{"n_head": 6, "d_mlp": 3072, "norm_place": "pre", "norm_eps": 1e-05, "tie_embeddings": true, "init_std_up": 0.015, "init_std_down": 0.00375, "beta1": 0.9, "batch_tokens": 131072}
MLP neurons of a small language model. Each row is named by its layer, matrix (down: output weights) and neuron, and shows model dimensions 256-511. Each number is 128 + 32 x the weight over its row's rms, rounded and kept within 0 to 255. Numbers have three digits each.
A block is one neuron, or neurons of one layer that tend to fire together. Before each block is what it responds to, as a language model described it from the Wikipedia text at the highest values.

Responds to: Biography role predicates
L5.down120:073139125078131122136073106153080148162081131113163093109130118115205113140077122129115102090126142095084177090137094189147126116186086127150111103115138177174109134141079144156118100125123113119089092161168121077117100070153128200130110199104096136152097154164138170138126155134080082119077107176086154134094083134157132169133185126140189157139120153125160153158141147112199084165120127114104142115139123110079126136112126172098129095149146124102044102173100071153137124115174075138152116095087138095141143140173108100089082072098060142156155087095107098165143150042126165111178145132119159110108120100068154117101151126148104152176155154142173087089122090169108151113155133120120115156122137207136159159112121179139201105086170153092131100074142143077132116133098169
L5.down293:119194135159147082088062146083133164162151119190097087149130155141164144128146059084155137137153078110088184126168156119121118129118069139190184103114125082110132133088103148114064184099163154108159101091127151109120157128108140156128147097111146210117167130108172157084115147128089038190109128129116140046092158142142168114116104136193145150099181144073140069049121105160104115118099158160135105165091153168191174147112145104118119119158195156137133125138150139158125127110114142076140104111060095121114161114117151138145165140154120161095117058144148120168158145083146112195107113175062087115083113199140199148086125106099150088119134092097154109081144146098133094081159124127126128072109134113132133145170164121113081133181092085157106142150150127118094163164102084
L5.down335:183105118160135143158088177156126161119084061094166129105132163123139179144155086175122044178138120134101141101155126103109115120124105151127109146102110120130089167113140123103151087085150149132085107075144128110143159210132113209101112133138117108152100152112111116092121128114145151080080117100152130148136082107106195169124162059135140150132089128124149170168140107199141128099120095137169195083153123129180129202084166169117119087070132176063159111124123144104136109131186064169147091103106162148063118130116185163064159116180154119169104150134139102172128199147140110154114117189171081136105179076096149171143107184125172096173068166106127096142114135119103139209183103119114101212071117162148120096113106161125141131062127146200178112168161105146083117093171159
L5.down619:116165110119143136065091157148116115107094124195176154130121131139109094078144160154151161160122144105200164164097080130135204137167142118141108116142090133098152117096148167130092216084187166107177087148130145116129118147159140000105134074121146133144163086109086123110104125110173076132055117091124156110133068185171134068117126110107054146135159123135120136141159189119170124086122148154187175156135153126139109135150148191164077160117082090098134133125109057121083113170151141126101131129173189117180147185111110100224091084139103097152141077156150174133142150163111108121131114121075175079172113133155134062076166164176123146171120109126149129148089125139083147042102144171192138124167134130179141119108086147139145127135101123202149113094174131119126130141118053
L5.down807:117121123138137104136043117083180170120121153161076181166145112142093115162131137183097145127133135172175082181119144133120110138138147101078107126189118105091146164030117091096159121152106158109097105107053138103159132121152144160067126131132129146144133127134154061208118098107136126117086102103116153131124168139115139149140127112140095102132140103152068154087128075196189159145172153128103109126131141111124127137150128163145108113055158078136137113130112139100114162108126147115145149055149176189137059126155096118065138179144162069139135145125090160124048133084206181092108129151184129119154090120193138181089135131158191115134126135161117092188143145116164141083103093136079147118086089189109148121094108078199098054150134135112092119122109123120115081170105143
L5.down1670:073083131095084104143139146154125120128091149139087128101129134203137109103096090126104142138106123161139115144150122136101157145102142106102097142136142143107149156130107116115174131105151100066134139121117113146147119139100098255096095191159099160158118127103138131161088098082051140181152076128142096119115134126087176122169148084148099142142106134142104139193124190161083108072218116085076123098112069137154145083152097139112133120121154109137172162113146127116148084125105061121116100171101154134103103100064153108130146125079197135114171090113170156116137120127169145132148128121130135186083139110175090125069128118145098148139125122153072178119203164111067106073144074160135120130122147143118209126203127143054164123108130097122116137105180141152103055147190153
L5.down1922:076133071189120158085116129131143078152080088094114207127131124072139172159119095084163158144084159149151164162173076120142124137134143153128134172112170124146112115169120129131093123159120061138122140151135127158152194110134146255188119109124158125076133130160133154118142116110109140161124171136147127133135103146182104147025142111120153168116163120163181195145145158182105127159121162133137096075071095148146126145129147197159086097128171159174087133123117101079150119063183105146115099148077153121086160073100081115088149109121088169101133105113111099106137128199132105164114108136170129119181143088123129119130139160156126144148146132182128122124090145142137095000132143146134126163083111109133131069163132117101130103106116120149139159129160124204089131139156125
L5.down1981:126168113078133100103116170195169144182086130101114079095086103139100130115132118156137205144104114117142149077113136117091173140107096123177146150133046161132052178149164097106153133106096098098111132206173108132103130122078140243155104105172122152069068156119102073137076122130121178126177126115113151172151112119120180128079167113167164089101062074097140129094122145107112099186162068123183108077138115148191114105147168142171078153156108071116177107148133137194143100097130150081139129080112079128132186143121127119117120156171136090071157141154104084071170130124129105154133171171129158193126111151139186076146096168154081137136098144091139133137078160140115132062125197119193153034160154107099163082118140139166092199078091138085138090149127135143152147085101110
L5.down2174:109119109110187054170123164132146113143065161163137128108106121139129140108144112130107132104119133155126168137136120178098148135166120066139072139042144134145116141119083139061040183170115141093163118145108131088099136154114104255133080143131093175111137115116119104131155137207138114119133071174116104123102142108090111117169148144184182161149154138185060124102135121157092089174094106111155099154109135202151162105170075172152129144145141079129112088077171134146175112107083107065166089067114127152124126123182054132085083150092171208187158123111132072128147117110157126158143142157152135164150099167141110118119150110126140131111154123151126148164108119127152123182128149099116160094164161185112143114086107121074144151114181122045114109119160151136146105155133146
L5.down2207:102117154123117117124165168101139145092145104120092157161147198226113121096113164104129101170114155131177098154135133138115146109159113146182098059151138091237093104147130157163175099152154133161152153139133123107135154147181179139146143099104108115107116127118153128145130126124107127143153102109125127149140079115123115110143127110173152176113156168150154085145136081105167093084112128158114107105087073109111091114115130156168151153121197133149148073189044086185133114111089111141179157127107134172166116125067146120139141127132154124130130110092137106140196073152083125122169152111163087138154127156138125126181111109121119179122095116170170144150134126109092107011142113111158150070109129071112199095127159189094073137151126127137155117125202122126120080147164135
L5.down2303:084138131106055180085133151106135139159140124063078159115080107195065093125067134118129156161144164121116164098157090102138180110143100189090120229150172124153103143091174161120134081111159160155137116204128127095105135162166162232137136104147137099136126156162120185174073087097081166092165121086118166078183106128104170129101121106098107141149128169082189191130102144130147062105166101117137130115151082134157108160098181122161073158141078111149127165107118128180149182117085174060105177162121141205121088108075106090127082135158179128164150117169103144104105138151166088107109163145154137148128111125149170101100176161139154073161088132138137133078110157117138070108142163131145189104135092125099164105134130099116088188172089082138136093178147156173142128108101112
L5.down2827:121107083092123073105171172150116124136117138084141122108102143151146066152093145165139155155114126083107100145142126130167151145158161140134183169162171117094103158162101177110126143120138095084162104182120139132123133134131121255094158156164076174153172117118070136088106157102128043085160089127154143181162197132113123094106135128163124183164157136133139157139135158121114060091077062111095126151133115088147166174094108127131125156140135131075186211136111097143119141101124102182109138120087114141051137138097060120166134121098134096144144124166165134145211165127118096160176091094145077183184092152077171110154148125141124139171122077147180147133209171108168125078126160125073137149157130074121140155122074161134129106183102153171103136107140152115148133112036117
L5.down2832:126091078124143171094205134091120157144089134128148077179112097129047164182145177147098098126124144166151138158170135148115123130090115108149103155097055087167116110109166134114057133096082144107177157091190090138106197098163109255178139112132140105169123117116149070184159185134138150097142147204107130119105102148115111092140066082177168126058129144166084102105120127114126084148148134120112153104128134135193167111140136204149080129126149127156138128159147104142129115115138150163140131078092150137166127130201111159070170136065149119162118121109083158142140109080206180123137144099169107133130119174148071090122135128169173148114178107141149075092093129167177097136117177148108103088155118088137143133180099118116100171129115075118146163102173168122173143154170138
L5.down2849:136106171106105080079079130146160124107115118099087117152126152115137146089113098137127127095155094143104103132115172204156115144168114175156110118148114168085138139091124154114114146100157093164150109171157137067150122153118132197131152076084059102114170143068160111190101114095118082134156133187121123104129132060151163103100183167165126162087146140153069110130141150107111076079105129091144110127138105118132183118090147185167164119168195141068096091157189090137118071130136151069141109083163134077087136147102139086100160104174144146132126146160125164166071152144047137103114107112126168153144124144114192146113123142109133119084097123140157189107138007164115106088145109117113138127182126212182146043125142062170119191147075123066113103147166160131181127195119181
L5.down2864:106124134157093155135182143098082105156151088113124171154062187114114095204075182121153148134066130134129137128164116139164114100136100168122133128120127120156156091192119158141127192160137110138124118147166147112156153151126118054160100175108102111097115073084078137142052088134091127097180167141117099132179164124090062138167160135111155163176139096160173164107173121124069122097111093111192086133081113114098127131130125139153136097113122143139198149078154149181148168103126144125158109128166078110107180125110155120127160114121166089144114112108080107132145138104151157146108068096110135127085123136050107129109082154139121179144123207185116134174150129115097096199093104165101147139163106103180175138138165135152133113113151146046120169082129166191120119135168157
L5.down3004:136107166125111090153168165160125124166099122146077151154145076134126100155169130133097140110105164113153199096141161099126134142158073157116127109129108066125150127139158154144099102098134089201199058037180123162119116115128134000051142175133177149147052121144089140173173139100120156097093139133172133104140093139147074128151144071115154094175170145114189135103078129168104178079072090125134131143154165076171153096105129147155135180199108112092129133141101109118139125111112111138174089112104132158099092096104163134140138075110065099101165105152118131102166148097137136200177088116136137102120067099110158131120130105160074121148136116116118110097167094193180078255159060102157115134102166177099155137128165093127167154097150128185155103111118145118089125134095108

Responds to: Token after a name
L2.down2192:106118105197142141116153121109134105193134129093171131155124100158170122079136139091105103150147153161111178078164128146122131112127098137097126138138171210107128063171117128134115123095128100133114203151093155128078193112157078161145123127135104120101059164143118144101100183117143124088156132092131125141141112114071145173104199101102171141145096116092191180141092133174113148103159080071158144124127102153179123134148054113157086148124141152055181135080106115153155144106124133110159108151096114094119175088146120145138142134107105139064166087132153117092161118123128129130088225164151150118109121145144147121063167112115094171145106172158148107109150165127139147000092124120133123094086142132116156142116212126077151196158131086082142127131192130118082101130151184

Responds to: Names as sentence subjects
L2.down642:152133137163123113135120213110131106114098120109112098145122115138156120103065198151113146096109159145099119153158136103143144148160174102101137113089145167134127132161099109109116103128128118038114151128146134093155116125183106093109143113144095137164129167116089144135149162104120198152173128127084156130161095083109153086125090164122048080129155155140180171180130111140129094142146154104081121138094115106172125130151094124178133052137106106128107184130095136133147105148157133163146165080114107161115163157193157127114127144146086114109180111133123193128096146151147146064102139109092123133101216197118157137166109094091095108131107137139079117134104121118132170138190133105136080151144094164103116158088112135109157175053108106134137129093092117177122136025163160

Responds to: Pre-verb auxiliaries and infinitive to
L4.down1406:163145104153124069127138093074144137124180178158134123114107137136151141104124159157086089118182207138120147152161108138132056126114069144163138157165088227173083105144139113154124071128161111111119161134117143087135089120124107190119127160155165051189117127127225100140091092172136166168129127125135158085147131113143153080156117156146098091146170113195120116162121100049176073125155137129088150093122152124060132088119121110168094102132151116125178159121113154100124145176129147100121165195146112113162134120155112138096145172136116138116106141227150132079131116128146103078122081075105126158164158128110165110160077118149181095160088106079099092114150139073150109117107126155145103117119087128182159148158119030143152143155116109143093131098153079135164106114116142
L4.down1966:153142167147131120129135220213141131104122117067116197168173149152083162114116092100112166129077092101115141096121097148135123183128143093085127134121134092125095121154110103141171077151182116156159120156132108165149130134159156154116178145127155131166115160086142107129185135184131105142145149106117111100129109128142061150134124117093075136063107113123090142138140146160074106128142083116105071163082098102145135133116106092135163118199148116149165091216106116157127165113158199147171107068053103160097066152130107071136073110098107176133155172154149096098119120135114138099129153111092126164136146158089131124095133189154108131145170118092090211117136103106027067126208113144155201123137171078179140172109133149147116144142126149153113105105160121101154120106133109
L4.down2740:130156107145108134110119149198151115063129102125129144139058123143097163040093093118153120170173099096142094086122150162130172114173149226144164113114093150110152172141089115103128131110170168205083121107141125129081173114161128153073140142108136141094104173123123085164179123099116079098167136095111145071099145165143176154130122087088153047085134129115106161131132149163174148112128101121077133136169076098163166193098117161070209124127081194113114142144117146112075125138124102217123162195178093144132099173091068128117093090151178117168107199118134122111141136074150129109095117150073168101128095106101080125138098152125142140107144095099134145094130137188109185131099153124118123127104134120152146206078142152180110094089150122170168118125128182144126109058175127
L4.down2909:117124115120187095086096161137084147105131103086134111172146109085175161127107163077179107121129125117072119107143148137110154137094111149129146126161135157102088078124107099180105083129113084103142142164112105130130113078122197091100169169121104108214126134143149063126117103142122140095204124133156164140077119146138104169118042062137109065120145086146167135118161128136123145167170197140102095145107120122112099110111083104140140146112157111121126054094148105117127123163164108144123153168071084105084135154172093180147118102141141157140129100164123144140084093142196086119157090195145095167144172108111109074115126166172186060127164155156123149105169137119107115000163151176110088179104094113102126183153119092133110168121105059084052166122116172111124110103088164

Responds to: Sentence subject before verb
L5.down224:149095106111114105144056155149052132119051093079101140106151127090147136134136108048130144130115147123079080117135140113134149188123115140139153112194108089118126095113187102151176161084152146095071098162138106147064144086147155071075117154090144119135173144117146111156145107113146137129176156141127118116086096115120138157093114088157128084099152061153151120140096175118107118149155105142095076120138147125136150156119109097139140153120134094112121085133146109072105093132083118140122153144117149125133158178119113205128145151141155103145101102127131118139071147146127124124099089123131127117107141154132098122158139154161163101126089162156130141154130166098134138070162089201091112148101056128142128152102079109152150052142145112079091135131039147105134115097064117
L5.down243:149171107129078132103125095106104086107182152161135097135116055067151170117154127077228128122105088075091110103117152092101130081153170112098113112152205146176154139104175136139066115123117128165154117123144113183123119129194183092137208099136147126153153175103110108080093111163141161128136122118154172139108146094124113127089157140123149083103140071141168159187107132148092169155141137134128096151101065159139136145135096155123112147150145153110094092104147107107141124128138112169185142142137118106079130158136141145135089105164115104095097126072069169116104130152159133178107161104129136122149141126119137092197115140143146117191082072130130144123136122085178114208167148124148064188095093108113116138121173122131121160077054067103087110154106096161119075112168193
L5.down425:160120122152165126177114077126096140177145125131131109154126123147074148114161096150152140132118094136068110089127152166100108167136124138128129133150103131142155092129184118189143149195083167145141135109105081056118132125142113124108120191141122113122129132162088095108136170139142171124077107131149166122149058128097156186135076165110189106147128121093088190157155161143100098129126095174154110109154150091072105137097173114127173139138058110177192132117118143133146132161152090129190215133091107176123085128082096124114146151109077110150157127166151140140010109155118130146119080121138125154078243127123167080078159177133131150113128159153164125178125139142157110000144096198161132125103064134126116171123177082136109123118133142091118141153057144156093126119096165
L5.down659:118108104144125089154209183136101158157091080071140084135137172186142124129110102167128161107082142095124083125143118101149125099074075048119139149096146131158096089168155155158179145066071104087118095149126146124164151127107124182115177102079178105151125101127164138108151118093103160149146117139120145179109118128137149151122157162213135111109157112106218088086115153121141134181122101112085125124093080108078128147107142111104128131125122119112137109108158104156129120149156184132062106051109100126130210158162138132107126160108197170154119185179073119086154103120167099166200082102151115115143170178139125101151121178132108155101163193131143136181076194117120156255083094169087126101148146122129133116154123111110115157121124139104108091094110147103191134140086180
L5.down1060:135118139116113122143067130207065147078088129082097095155081164144128114084093109099199146095136135107135107099068091110097159138104136104139129107125065106102118121145121157122189170115117122095115105129103139139125170116172132141125141127122090141138125138069119122151113093123117122113134178148094138106118149134134144200117139133168151113079138119184121151132109132164135096141090105130112095116115076087228208143092136127142129190160144167103142084154147105141146115191096082130160116150138141152123126182097116174110079085147179096125188124143081118128093088177120084129134032172107140071123122119132171095133118156141095128144099151142153138141134139172139074214144120154093095152133120124123187157159147162087132167123100159030175138147075172107087152122118161
L5.down1312:188144073095209072151137140172112163142110142116155135209150114146129116094125154144171119127151109126098191181070080112105127116093070093096148089136142150140151066122106116163193093167106151129123152111054103130149102089012204192129220186129127106115091132113113139165111116123121086110124124147170133131107109168133148147145095155153151098106116108121157142127107130152090151188157106147129119142139117109107184085115107134129084174121106124140159100119131166101173128191162110129150087100065088137180163127196146140157162095181126174165174145123124139145063081141176125076154116139113121148119192132140157129125096129147130104150144142132107169090076091125126163055163078175125102118143112146085065156110124123129143183131118107121120123123112099085091097144076178
L5.down1376:187162116096142111146149167127059121131090086140126130103052085113106166163142082092135134128143109156056144176127113128119171108085130135157150130140129146171158097147129150171148138150110109131098092183061145101071160060084134252110200160093135123129128164130148133115079167098116130090146095157141126103150068139156137173157123175186113122140125143119146117109134195085131138160110080101112144119113103108108234053093111116161155190185137122087117127083123197119145121130104188170148108188103071169142174099127134178077156078123131138128183177179142103186125126174109060214145170095127143165165134156097142164127120105087134096101150113159128154166122192153216113205122146145110178147155106136124062133139053127171141146129098140121096037188088175034087108154085102
L5.down1503:086131142089121172120159154015110174178141158147129134191135157129110130169105111141138164158098151090129184114128094126190089145150097080123147121125138179189098136088132130119155145185155129173137089146119156156097138142137078236132178212175079127173093171121064108112119096062093091086094122118086176100123148102121176129124073136136160103175171136109125134152151105137093087104076147072143139115117049173156171113129112073124133123147110120147086093089121151162106147172154138128143129092136082114090135092077144205097128107118079126128131114116148123137081087136122096180138153132097149121103154081123192129107157111152160155138129168096131130158096170132087127013164142119154152141138116151161117185121197166146096098128135122138143172111059149111140140177106131
L5.down1887:158155159132200120202144167168084087192129121125121096171126093095082172169189140080078118111162083107103123189159145092068147162067130148099133167133135145181095101147133146155117097163095169142104125168114119128131138129076117070140158164105119073101143168133154125092122072117120139096155108177135096114083086198160174149172123103108151113105151111096123089117209185123130157165149132174123101146099136170185225085139059109144123133153069107130110167108095159062172098131124128145136127164158069150129154164132130168107156083132150109142127149122165117083205113156186116188107140107118136129188074171124135145127095110092154102134143113151138094125141126102174134171151109141165181094129145123141123067111093127162115144130076112150148047121116137089086153108127127
L5.down1952:153102161097115075091114066136173147066150107136108105172129082196135149106133044070160106144137161148145128150141189123127121131121122106110141106136118094115111089068131148090111143119119124166124109122204094125095065199103107009135095115124157134140162183110111105136133105129131148172145117135124120110161161072133132133203093106115167123156111118112088153117130148093096092121113187163084159128118136073112116087111154152115101176067112142134146104086108122135135130155141107124129088116119123158179132102097058166173115146184106156147102127100178069119000179125140156153081127106127118139107066127133140122131167131160117137148178081118108136119198116070163159000200132108121139140135136130168178120182156112156119123110181120195118151093046095183143106160130174
L5.down2108:159177102161133166068106104143150163077134086076114101107137154149077134165123084114143116121132160166136118111082130111148107138161104112113096068140109154112132137082159135071110147086154092087154129092157115139194123154141130188102081182142126186100142226149125151139120090105161071089123108086083097068104117118157152144155144157135089159090085182124111081116068168149146097132122107115141097071179106119141097133134121125145083155154178212153135125108129115130115126086098118153171131136115214105148127163122184139128117131138129119127144166181143088134192091177114130143141162175057084184144156142155101134151154090106122117117113095110136145097133111123140135135115130156076059139084183166157145113159216136136164064123118174133110145140136146119108142174129136
L5.down2660:156112133118160182110120106154158105148135115122110113135124051134138126096167103089160084121180170174089165079125137125129118152164122135128131121099136153134062171127095144133106146114123200124086060065048140110148082121112194186109165120116126140080130100127154094129139074171106113117165168161121135108104159101138175196103141113127141110036078178158142106126134178130131108163115126120148100109161103121132162124140098153076182168156111109168146118125174095088177120135135090137126104072117120123093184110104084156079099141092088114088150176172135110158204087117158159130188114122154133127151112086148154119150145177140146132131121172096158147074119152159139135255055026182108089216114131171134130176098177112137146119127121087115108176128086140136146203082122126
L5.down2847:088131146151147118136124128142141180080082154122066068066156163137071098086166105141155136102139111082096140150093157106107212144112103129106109109104128149149103076107160144115134167070174103059144132128173161095130128145100095255083066122130117159033119097138123154149157087116186054156136127108150134119096082130139151141115156130135167148148035139132089115111115136131145156190050151136155112097113127102173165123088170167170145129136157191108110140130166110097161113128154107164140118086108141155171063112127137178103154122110145100149137145103162117133177102138125145182076113152097107115103180128133076138122141152133118161103136155125164078082198094143138164125145113165189146106029103089141083131215093108117116124168145155109163095087069102074112200055096084
L5.down2875:174101131123161110118194134076035132143170105089099108132109145129067132130156138058130064103102144169189155144098158118081080126128149098130171086123170150203076065105160144116174087158098144096129107138101129167144120111125069237150210120106074125100124148118086119144096094137137152085130066151131105105131187154155124132160183179156161132140136119165137145110124166143099086108134145114116121087093151158093175114127165141153155125106138150183101152115098141101169115138085103148145034145132079178118175134096133105087173110160190115151164163114148126119148172168136105141142139176150091088160155143114103123150091121142124123159121112128161129158117123079179122129130124106095152144177173117174119097130120128139068172153104145112094073133114140110133177120153150
L5.down3005:158101113141152057150119170168096142108096144114105172151154133088155128098090170111132136081055153106114085151112149128164135096089098136131175114197150164127046146167139047162120122167134094072143136106162151189156072079111148214094145146096145109194110135118171059155168168125129116136180140132171136162109132129106060095127118083108127056090154106154146165150112137113105105087166133126115087132044125090120103178135142155162115110092148081100183120114133084125131118132091085096079214074120131105086090111138145161098160109161144125145139103082073106105083137121117096116138085129128104146186157079122128153132119144199158085163102159152098186084149174136125112093118090187167100196072113138149163168122103071152156176085125092124063157093138137125103129081170161
L5.down3070:137218149140140093119049155165114122088073105122131125031106111116114106121088034097148128095154131124080103158114116190133191139208137143117164072155093175103136106149121172125125127087206099100134148118199144176127205095171150255084118135125194159128183148135150111167161123103119131098168153137113119110102128223158140146131156155132068104128142082132092152099117137135126178106121109175138139108094123092104129140098104126169133213159150200107121103110131109139118198161069106163203139192111132110122143193090097153106091072134132090125145175105106128141134145131112094134093125124076140132153118159094111127090123139133082131136157117143151170086125092140157158145086160185115075187118157107109176116149140131120228095072191077118162152187126193145147079137174142